Part of a small language model's weights.
Training: a variant of Adam for these matrices, 458M tokens, 6977 steps.
MLP neurons of a small language model. Each row is named by its layer, matrix (gate and up: input weights) and neuron, and shows model dimensions 128-255. Each number is 128 + 24 x the weight over its row's rms, rounded and kept within 0 to 255. Numbers have three digits each. A neuron's up and down rows have the sign that makes its largest values positive.
A block is one neuron, or neurons of one layer that tend to fire together. After each block is what it responds to, as a language model described it from the Wikipedia text at the highest values.

L16.gate210:177110118099147126140141075101141130128176170115158135083117144134149131151143117150151172121132126125131171125144161125117099167092092080158132063107115115118125135156129133093129158171106138125143131139124094175157116115126125137144133162132125123174133143118133171116143083079142123136134157148124191143080141130112097120096116119123111171152126082121139107140097138108139115127088
L16.up210:102164110127126112060108066123123122129142123155095131143092117103150138122089133184124065113122141158127096115100140162077106136111105109116165149129149144128101166169139173098120154120141128123117135122121161146116150110138122155133124122143121140128075119134070113098137096128145135094115127105129102152127114071162138158097152120099142131115160130101102126117124148100117106152125
L16.gate353:168133166148146148144187112154091113133152137116112142121128129125132123168110092181157112141093156142144112160109196112112101145122099108110163092087103132190072148120147128093138150138122103102114147126098116165148129059127120128135114133125128144156121132140109132144107160151138106138145122120100130121129088147114129167103147141161117135154121072084126091143114143094119069129071
L16.up353:162129134119132138090104122149080126143100138109146108106126090123144171138104122146141136092067132133113129153161150108103097179110102124118157093142151151146081156096136121107138119134124149136143160123131092135088108155152106124159102126136109088149157127086144140120106093130154128126136135117142127110099117091128098173136143175135129137098104138121157139143146108148126139136134
L16.gate396:175085117147134123118162107153105145124150106159160110090146090133169117112128091159161127169111124138109190159146183138110111106119080143108138103098120149165106138129131152097117127116141129146108150155120107140120113136178094170098091174124116102163135144132131099131118143118151121157140111126152133142086163072159089100076166142136092148139144110107130157176124163099123074135138
L16.up396:114128143122125133134120103137137162101117149125165148127110125113128123150097122183108176094108158147179102098173135135156111190060105126136153126108106131158150129119136099150117145151115118190144125105125122155091135114130118153174172127130125129152122137157141113128126131126167116114142141153116144101135137111140089134139134156122115101099122137139106106133132152135080148122127
L16.gate564:160121135114132123118141132138096146146128125130129141086135084127127127144130125187184155101130151154112125142110161103099096156095106116112131094106154131191036135110129110123133113131138136162102145120152080171156114106125130141116138148157129128151145133126108125101127137128166112090122126124145119095109120136140100163074159155138138137137140085080141155169140137086097116139093
L16.up564:152148132103130161131145126132102166132121124136109124087125093142126116153117132173177111129115149151061123147136168118098086167093078128127151101113152129167069139125142121105129118143151163165120133113133098162186117112124140109139119121135113112162140094109092141072143134155182128103114128129132125136129108124131099169090165161179149113109134103088144174188140148083074107148088
Section-heading opening equals. First = sign opening a wiki section heading after a blank line, as in ==Biography== or == Reception ==; weakly, sentence-initial He or After.

L6.gate212:138154095159094119167157140150110116150138120148109140124116127164129091142147128175129123089144111155193149111118134136102164106126120116113133120150110131112133148154144164086094094116171076141116144115116112096133118155094152131122137102138119153137119109117106134085098166118178166142131141149129158124144130142138150107123075141131141113161127080109133075167143132115142126112137
L6.up212:115096111160130131160177130142147104145135122147108131126129102156154098156154117161121126136175129154161122160112130096147126140136122122078081112136114150095129148133105128106154110117156085123132181112103106095143108156125154094110118108135149149147129136124137145101133116130160176135110108170121165101136145170115135094135107145115116100151152109107112122149091100132128132143107
Subject personal pronouns. Subject pronouns he, she, we, mostly capitalized He or She at sentence start in biographies, plus He- word pieces like Hedda, Hearts, Heats.

L16.gate497:095117158112126144110108087140138123088154134150144110128136161162104116097129090160162072151151162094192153113131134102105130067116117157128144143125123123138142144129122138090161131102113128142167168152122104143121125119115129114144091151122112159116156116118110152139134078141099135141130090094129082142109116150131110126127142110137147084151127144139090142142132118154120158127071
L16.up497:130145141121132121171104125135146092133111146171119150111145145126122092154129129114118125189113127132125105146156107125145070174143162122116117121108117159141128117129113131172135137145155150096142123126145149119176112152153127126156082135119125122170118120155124129118116111136115130153131122155096175148098160090128108175105210112117101113143151139096127181091091146135111106101092
L16.gate639:132098149107179099114134107140115150105106138125144115090136067152127131109109115129126104143140096124125111140119172102104151086113176128077137122084182106181086119122133158138140147128152152144162147177123140134123108157091133094097083152124113121153158136139162106127139132168115139137099112079124124131106099142126093099164083132132132117132161155120119171162123115130127164130105
L16.up639:121086162091120107176123143118142130144126153080087113128129181110134130130150133136150118144148140090133105133143151127128103178134165106124119115134148120122146127110103087141140125135160146130153165160173150075139112149145125101148104107124151106134165152159108150082161094145163172123134107117140127131092174092156080163117131113108174094119118088120137175140105145157135114150099
L16.gate653:080107144134130119125139105143123121141094138139150097105172100131165150107155126159101079131148158103140157136122150096112087101123133126091135111067136131157119102101120129116163145141166139137144157128179124146116096108107120110109122144086108114146102167162156115178065150098119126135121121112164134098122075149145115135125166068115085129132148104075104149123139108126138171139123
L16.up653:109147118129084130145145076118154158121094149122169120123110108143137104147137115131092118155071094111147156171139140134135135113121147158144100116147130142153112131081149092095159125083171129126133153166118123145112117117120128151115129111103136161166130136120130048123152138122101131141169138104147154131105138154143156132143134139132138113148183139134099133128126132113112125124132
L16.gate688:135110154122139098153108133127111149132085119077133106120175069140094107171142166137125114131177159137134092140147126113139112129119127113150144143096136126129135172140085122149128144146107159158142127115125090130164118119122110137163104131101099155154065134105103126177161109147078123129163114107122120107146161153125137131135142124146092079103107119092136129138133104207079156128107
L16.up688:123165134094095159092127117180132133159150083144130175161152134144142143144137136097101107108116109088133141146158147137120132118063137126101132100122103090119178108138148188130160160155141110123093183175148156146137117128167145128129091143136142138151141078112162136128142155140107113107125118095201155133146150099141146151116103119095127147103134122112134158136176132122095137120158
Time-period noun completions. The "s" ending decades like 1970s and 1920s, plus period or ordinal nouns after "the" (first round, second episode, end of).

L16.gate312:144105129164111116099136099106137152157133111079114150139140086173158158097146106134134126173091162125130084158102116129133113134148133107138168112112146118110094115167120145147121147177092149116120108118112123126127138143162123173151147156161157145099114136099179120145173088084145143123124143099133111141138133139127095151120112182108142174115125138129121051132104138152078132161127
L16.up312:113130154160154111099140107140145144136119133148144153116149139120142088115131130166142120083126127095147131107152162125103102157126163146125114088113174099115115155145095109109100116076172119123108125113082173152139130098163134137132140096081132117127142107092197122116125147115090142122125086111120106142134081140124120144169148112126129147112134129183100145119139144139132150135111
L16.gate431:167104134174157090084114093117136133125158132107117135157135105140139124102140098163130109128117163144145105158102112144119107136108107074177180129125167138120127192135115114116141146142107143118131146141107157150124104076138082149177112142115147133160102088100120117186102097121091146144134126104148109130078139090124133156120087137115118150088138162130100089103090138163126125172113
L16.up431:113137139137126137158165108200119129132179127101140126096199120119107157128134126120095116086100132160128104119141158092136126159135134151121103139102103103119093110113152136143106159161121127187132155158108121153121113118157100102122172098123147144139158148089120114157089134080095175136133149122119139117099144148122091101114137144123110119164151113125160137130148119149135133111120
L16.gate434:140119128093117109138124116137112119125116134116085119139163151118191153077155116131177133127101185150139104143124093080130141111129152145137127111117124133137145156119126148110103161117133151112138159112128149162146101154150151108138130136116084153110146117095119144124110074119105140171139099131142118157091141120074109120126089130130090120110132166145117110133137109120087128144135
L16.up434:097147159103106111146102114158078151151152101138176133178164166133139113123152132128142121124141165156125098109121139168139142113078159118156125116114125120127113196144106123119090115113172106086144136155115139132118101132121158133129146139118111105094145123098147126074170157123107126141123143144095077135155170139109126116138093144134130134097109121154144136162125105135088132127126
L16.gate453:132115101105113133107134119124171118120127100123117149153088122132143142092132129135147113073145127142138143173090124177106108157076113129136115098084132129143119141138123133113184138152119133143133119106092147146133104122117142169144137146153158133121127086132139108140122133130093111097104133119100123081109098126102144167162111102125099150107127090122101125146083148109107156139128
L16.up453:124134106087160126099141112127139166124102108123147105136096112148146161125117164150166142100090137089140144173169104119110176144113123115128147121148085125114139135137132153131140129152104084126091131125131163125146140133146146125119133158104155114130101121146164167112111137150105087132118120085087140115170134074143121116121097123082147200101179119144160108120149108126152134150116
Biography opening predicates. Tokens right after a subject's name and dates in biographical openings and infoboxes, like is/was, an, Years active, Died.

L5.gate188:128184115141116111107138126139136120094094110134100129153137110144186131143117092068130174125159141120170136105121133141147132143155108166091088140106136136137145133157128108172125146097106172112072118159148173130119144147131116127133123158100071141152110100157164105184127112117161129152164113129146150157137097133111125100102096135079127103135078135099107112115088117106148141141071
L5.up188:093152132129101120188130149132104117128126120144085166140140107124097117110150115146154137108145100087129107138097093131140105168170112153154144123102081101083148124108131122132138137115090160139153135125129156134142143133169086123142214139132128142163122149103119121127135114131119153141144117176101148141134123139135102117111132148168120159118118109090145107107128082119104113149104
L5.gate270:111126185155176139100138154107121106137133128111086137136072108122149167181131104104128121107131112139165165138103168145132159114097142130154092156126123155133161102160140173116135093132148148152145162109111091108116133189120124116109094146124103138119152133135116139054109143106123148116116177152138124155130131159157154117108103094184121136146145108093164154149145136170110120136124
L5.up270:116086125113110113100154147127142129131134152136143127126102109164130091140136120160157099142084118082145155152175141117156151154163149146119108149144157143107171156163080167145136112111139140114130151150153152134141129092120162160117138089095144170136148104121113128147132148184132133115109125145134135113128153169174155143142114159126162115119100145117144137126137078099103119134131
L5.gate335:127076128151120092167119135146121110155178139091117096115061164129151126117129130151102140132137178164123119147136128104131114115120078174158191146178148061129110139162144160154118083116169136134125118121110124110128133159131099101120130110174118100150148151106107113134136150131124115146138129110142133139140121119105112127108141085107099123109092165161129138068114120136133112152147
L5.up335:144122139125103073122122143105086139137120111104065129119060165128131107116117144130109095162147138129119123127139127094120117122107104151156138161129171083135120112134128154124131119096151128089119148129109115130170112135143107121161133124167114093151148122142082123158117121138120124137118122113153093134164092143092085133170127089096115121122097167163105157084085125133145140126134
L5.gate336:122105129139120167132152121084158096128135135134131183081149130122141175087148121159135154109157119090136085157137124122107107175124174131112161106179138173137040080120147140108131105110133117157125146104109121117129123134088150110092106131113130099167140134119134102156133152138121096132128083131152139132140077131131083113078117151155136123192111091116098111141126125162121124152151
L5.up336:126161071160107088082175119114132117148127116101132135115088115117156156103126113120120147129119131122157054112131116126140148119127139118163150096069104119095113131174148121085112150153105099170124136123098170083127129108091151094114085104079149137106151129160128100095132100128152154106096130141144140112106094156146123149099130111148139090161149122152167120148104110154096134142126
Predicate verb "is". The verb "is" right after a sentence's subject, especially in definitions like "X (born 1958) is a"; also "part" in "as part of" and "Notes" table headers.

L5.gate44:113105171104127097113164128137147093119108120109137070160104137122113143106122124187109134112152114109117113090105138145150126172094149104126128117165115153118124127122076106114130141130188121135129128090137123127108123140179092134139151130147086123120146120128118080101116129152157164167124102144151100124158119106112162149133123112164124153097176142114098104143165144119073114141077
L5.up44:137097131135106103127153103082135142096106097116129152133086118122133173161122117119135142125123085140118136114103121120124128125175149132170076107125126131132081111107119099189132132115150108079104143145118110148142146162146100096070120113109163110134158136093094107155139155145136141129136129084174121141174089126167092158098070091188167114155132151108109118131137141115116139122107
L5.gate101:122134124148104102178131135114112069170155132117144140166155193149121129124131110150103178117184160073117140143120145061140169137179172102056119125135134134125144114120151103151150145167148109149109147119141147125123101151087143108173136123123118101113165096129103115160118136136164153116160094133123131130095126115111149151152117107101140151131135152132164123143150121128097123160089
L5.up101:126119155115106135102110083137098132130126166111129130097137122122141139156137116140141153140121088169143123148166101173141120134087100138123103155152127162112141118156141156143151150135114102124122111188117109097105134106122139127129143100161117119136132107189150114098134119123103137138116180149125118117147151157152167141141125100137169153098145138126153115133098141201136126112140
L5.gate583:129147103076134138103102127136107091157114143128151115102125175096125169148131122157127157125117174143134131123152137145087129122155157117167128121131140178175114142163117151148106089132116148152093173130086122096129139118156116144159138149108126157135132067114110123120159161070177135104114144075110169111107124127133100126086111087136099099147149101122109136130147143106149121201134
L5.up583:077109092159095096108149138116124123161067109106128131136136116141127151087119179165136099157131152127146103090129108123102095153135151142142096156103112127089108082132122148129109086097130153115141132109159119134129128151144159105178162129134111153108156092115162062125164103115132148130142101130116133138137152112154115116135199140142123104143132150141104146141108105116193101125121
L5.gate692:133124110128096142107137134164146123104106101109125096172132144163176150119134123113150141142150169175105134158150146075146132154093116153087145146112102113106147101142118102108163126128156100137103128146140124109124068111160142117136128140122100157161152181133101171164132118132189151163081108110127176100102118098135146079109146142176143106120152144146138123098138079093092133132092
L5.up692:136111115133135112099093159108127136079085102122102115166093171109165160131135102120135136128136175157116081111119106145127099140115131129077136153130126097134101080144114071108143114141117089155134142118145106160113115156144158122150098141089095114152143160131124129134142113139171159118074144101122152145114085135115095127155171125189106127134167154143094100092142115081116150141118
Dashes, plus signs, "ig" pieces. Fires on en dashes between numbers in scores, ranges and dates (72–61, 11–18, 6–7), on plus signs before table figures (+1, +31), and on word-internal "ig" pieces (Figulus, twigs, Madrigal).

L6.gate4:146117140103102124108126120151111146130084093106168119112138102174113106100121101126129100163139178121098110126145107143172111092166162096097110138114164130124142131134119101114148141116149132155128123128142140165097154135185122130100080117129090116085136097123150130127139107104121123122099132141110145146137134091143104170162114127102065156120149183146119113138079128178105125128128
L6.up4:145118122117102131137106081138124128108101078091143117119128127170127089083180116144150132171123180119110134127148114146162138118172126095057124117125129139108136134131141120112137111114156128140120116130127140167103112162170113126098075133120099086066154109109155148108153080117136130131096147143115158139132139099133077156115115121120101152160143166141113095140088108131081105135117
Time-period nouns. Nouns naming units of time, often after the, following or a number, such as month, week, year, day, time, century.

L5.gate131:140105115112155104126126137108094079140069121149142088145114117159125124128118075124148133114104128117156137150151135160087180127106078125121149135140129150134144136131127107133131153104133166127133171105108126149125120066112098144151091134159167126132148139090162142125121129153105131152114098117155141111170175122142050153147157165091102132098119124153096126128120134089147125137092
L5.up131:112161110143107160147156132088102124126095124086092128179115144157177158165126161145104134127139116082118124133103131132119135116114143099133141102135096081149132110125173087116107127141106151065145109131103073121137085154107145153113135095135077121121139080159134105156144087129125086090156114150107098134131128150155141106096115152102120139120147145130149164150127095164139149095152
L5.gate142:127106125077164127122132152133153092116155076131102146107141163104165157128117096117148122099162133115118136112083137107126127106153141136150100133105168083130070105126170119112129127141141120134072095129175149199144125116124134073136121113112147134118152082181125114156174145098134128120124145153101112179120102136148111140135141156128128184129124123168083114126128136168141121125131
L5.up142:099132128110096123093179118149117154117132152121098112115149152149134108098135111117114118097113088095115089122120170142134087082112147111103148085111131119147097136121131116124105146126115178169107144145164082115090142160158103149105132115119137134148136149110154170079116091132065108154120192105147122119108109177095106160155122153159116108132139143114167148129115146118160120091099
L5.gate539:114105080145135118155103152163128131121101165132183080116126142180177156130126154107127134159112158135113107154159183112121106113128143150160163061111119140156150177132114137116108165127130095107156107099144145134123106105182132151148139124097142128139124133114111117126131157132131082047120163105118134104121132156185126169144112145117174117122112122126125116092121104111159142088133
L5.up539:126117133144100126122126123123127185134097102113130125090122149131163093108131112093138138144123151109117078104126110077094104113109120098137057120173139156141154162111117157135137104139130133145122106135129129159146101172130153127129083158138148118105121125143135126097137104145135068112146169094146142108132112131199115140123118160132140154111127147156092131143085100095125109112147
L5.gate639:163148118161115078157086153146132153109111124127118134119133110139139126155130091136135121114124175103154133099148095138159150125111158123184182137113124125097134102127105122137129132116134123109108148110154096069136161119109073092135089136165154088083134102101128120142166154098104143100137140171128122084144138161143191127171115129131135149141147144150166149142122114095122126145115
L5.up639:140155062114153127130170163155121139123106135069122157098087157122144135140128124136137156124180166079170119114070131155119162140143135126117150155148125153128140135149125127108143145191127138148100134123117078107142112093158128129161167133121174073143127121140121150125148129111135158122135122138171115060146092137162140120109126155112110130132143110144164138044110146071110161131126
Settlement noun "town". Mainly the word town after the or a, naming a settlement ("the town of Kiln", "a town in Silistra Province", "the town's heritage"); weaker on scattered word pieces inside names and tables.

L5.gate360:163142140117085072085150123087103151165171107142133146125119124141144149132117138146156113100143100144161116094097132115101122187132144128136109136102103131121136077116144175146137142099138106147073125141106119123083095141138138123134169135141092171129119097131104109143137197145168108128136149127174113156131149108187176123124166127160151132186134147116118110158110135167093121151171
L5.up360:136124142146121139116150119149090091139181157104125156176126155129095117133130143184145094130111149075062147132127094146099114116141099137175130091118147119112137138104160142107136105137153139109094138125153092135180121120142122097141123122106144183079107086152116111053116130147145136115062098123145110160133120105150119127097131133102102109103139106144141101100142092154083119127129
L5.gate519:162146067120112161159120120126107092153152108119161146139195109148166114116130077136128117115095129145172138116122109138155114153122115175113116135116121116167099180164134144108102142137089109126159159145127108155161128094113125114111124141093103162117114142158118106110134092118085097093116077093141144163096147110121120107100143090126081109131114115142128141112131120137113132122169
L5.up519:131156100127141081105104156078118161130160128120144130119061130125161162132129152151141126109119116157143150153150140102149132132106151128146144137131145061119119128107115110084129113113150095134125103058126110123116121160101096122102123148112129150145140146099133127141082107169133108156122144107132130104108168139155065114153146139169189116165123143141128155158111137105077122155117
L5.gate596:130110170113151130124112113145104107146146188115093106121134132112142140144133177134130163124186127152118093139168080149135164143104170151087135083159108147131129125157123110148117069111144161125112124136144125110123167137121148117155176134098105128145126154139146084111136144154090089191129100129110126129147154163063112132110132146110102179093116109099138088149135129137172135130055
L5.up596:124136150166090089109130123155081154111140123119118141120191120136095128111113173091163129122104106153147115116093110165109133158153136150132129110127123088127118151092162175143116117107114156172153167118097059118189111147123136171101148103133116137112125156102110136125134098120183135164139109117158082164170151135094112130149138131144118146154135110112174170125158156143127123143135
L5.gate700:116157114142122101085102100122134098121081130154096147104128142120133141156137123126103135131134129124153179112114170160088133161116112117082112109049119148136132148140113104120133091146117126109127174070114148133124097128144145107131121136136127131176152136151100110102133130149100128140141162157162118157077117103090160107156124109160176122128145147133169085119116151131165156136116
L5.up700:121144156133120104172103118110137103131120154146091155152135170155083109119131106105119140131188115125113133110135093125151140103126115125133139105133119117122089168075133164160137154123149161140118125114130145115149103132136112110147158110125071087134142131133134148088123168149064109156154177126091156084146172169100111145103096110116141140144161130149153129161145089092107110133115
Jean first-name token. Fires most on the first name Jean (Jean-Guy, Jean-Paul, Jeanne) in lists and credits; weaker on mid-word pieces like ter, sel, PS in FIPS.

L6.gate624:112150097133108101147108107119102108173112125126117148165108118092124156136139106102168121088077159158120153117153096119129135127128162123126155103116124155134128145156109127090068141139131097156122111119099154089134137175124097118115141157128094159077128138138158149114082150143104166166100134135144131132111098129091114156149105149195080098110126114130160102146134136155143117126135
L6.up624:109148108146110098149101096132097109165104129123089160161108119083127149122154107115166121077079155172131162109154086103131139122138152111121150118111114164143118143158117123094074132124142099151108104112098152108127120188126101121121137160128091147088127161123164145110084132121124168174102143140157138110106109125101111166142099148190094097117135116127155083143144139151142118123135
Past-tense action verbs. Past-tense or participle verbs right after a subject, "was", or "and" in factual narration, strongest for acquisition: purchased, bought, established, built.

L16.gate235:126101157105129138085153130078146135154124131110122125088135103131140169116137142128143170098180151165165118124094173132114152141143163143144144129070151148105092142171122114123097109129112123104155163132123106121113106146106119119114131095118107133086123122142163100176109144127149099097172125124123120150147154131106141148139173138096121143153127126138133102089153124117117109179100
L16.up235:152139090143119132103138115111114105154163131098148102152180166109139186089134109087113115126131112121153132153148138168139122100135134091155149144179160121114131137146099105111133132134091115167123100130148102121149121126153125125118112171120106087142092129175111132113118126144115108117159119131105096128136114147103118134095106108141117142140154119174120130108187103181128175118090
L16.gate537:109141140156152109113124143114119102120124119135139112092113150144124144096151095119107121118140139143151141154109145089134154137146133134094103134110142124134131162100113121119169088093107094147151076161101137145130096116164105134161119129116107156159173104162119115135069151124133093141117122120144108119095161149118132127148131135106127111137109142157120097092127110106106116132091
L16.up537:122147130158122079110116128099128110130124157123121052083101120105148163080097110153119129116137154132127122103109124088128135152129147157104149150113158116130132149097114092088129133132132117143147102135075171094149147167152172127150160124152088159121173134174127145127077144108114127182117123143148132121116114105141142125177160111149129126131105118122104082134110117154149150105088
L16.gate581:165128138126084150110139137141121143147078096114152094143152136187126124105121126094097135139172148124137119128124116174125093143120139115082143180133115160113101160120133154109138117117085126141140102125151139136153113123119123116132119139153059161106111092164128164128108182089138040132138137128151089077120105147177151127120113160113152090124081138143088095124097100143085142140084
L16.up581:109103129134108115145121069106112105131084105078140108162134186156119133114135120118123126105129129143173150138131127134135096118137158149121172122141110122123115135112151163094136146114098087151150147168134146144144113103135086107103132130128127141107132121172170142124096133120134065159135110147146120141129136127142139134133148135134147169166087139163116089134104135139094103131057
L16.gate678:145147121134113067153103089145104092163104099117151108142120130132164126114145078158129153132143106153172147104094124138141119131087096127128155158110122161135085133149151118141149142096122127135111145114135194115129117089160116136106161122120119100096096119154135091107164154116107082142138143116169118137107130119129155116092133062088169129140099153135122132149131102140130121140098
L16.up678:159131166110122136124103133103170136129143152157148105138130155126108109107111136134111067133143138104116132124122158109105111144122120123134156126109127130085119131113136134112096160112130093082140092169158134126127098100106103124101100130102092161170098124166115154137123151118100106093146168121110130121128116129121147164128129149143166170112115091120119142114092114146110154109094
Mid-word subword continuations. Second or later word pieces in the middle of split words or names, often after a capital like F, e.g. Comp-uter, F-él-ix, F-ift-h.

L6.gate202:129109161170152127103119073166102149140140115137133128158106113133135120118124165089129107110076126116141120147123142181139107135110107115110144107142167100122125183127108120138124154135134156165128102150125126145121145080127129150149114145109140100109138121127150132133132120115133179104147152103175121108135147167137126135099112201123132112127151121126146149138154164116119141135154
L6.up202:129131155136136138141139152149112165123140115124143180136160121137148143112142115149119114128142133111115149138114137165129127173124176125119146085097143134145096164097134130164155112108168111135115133121138114140114161130136127088119133113161154145105097132126112133140106117112118108112140073131108140126100139146171131143135132125139087144140120113106128121094134113158159203120157
Mid-word name fragments. Word-piece fragments inside or starting proper names and rarer words, especially "ag" (Caragiale, Eagle, disagreement), plus "ig", "ong" and initial Z.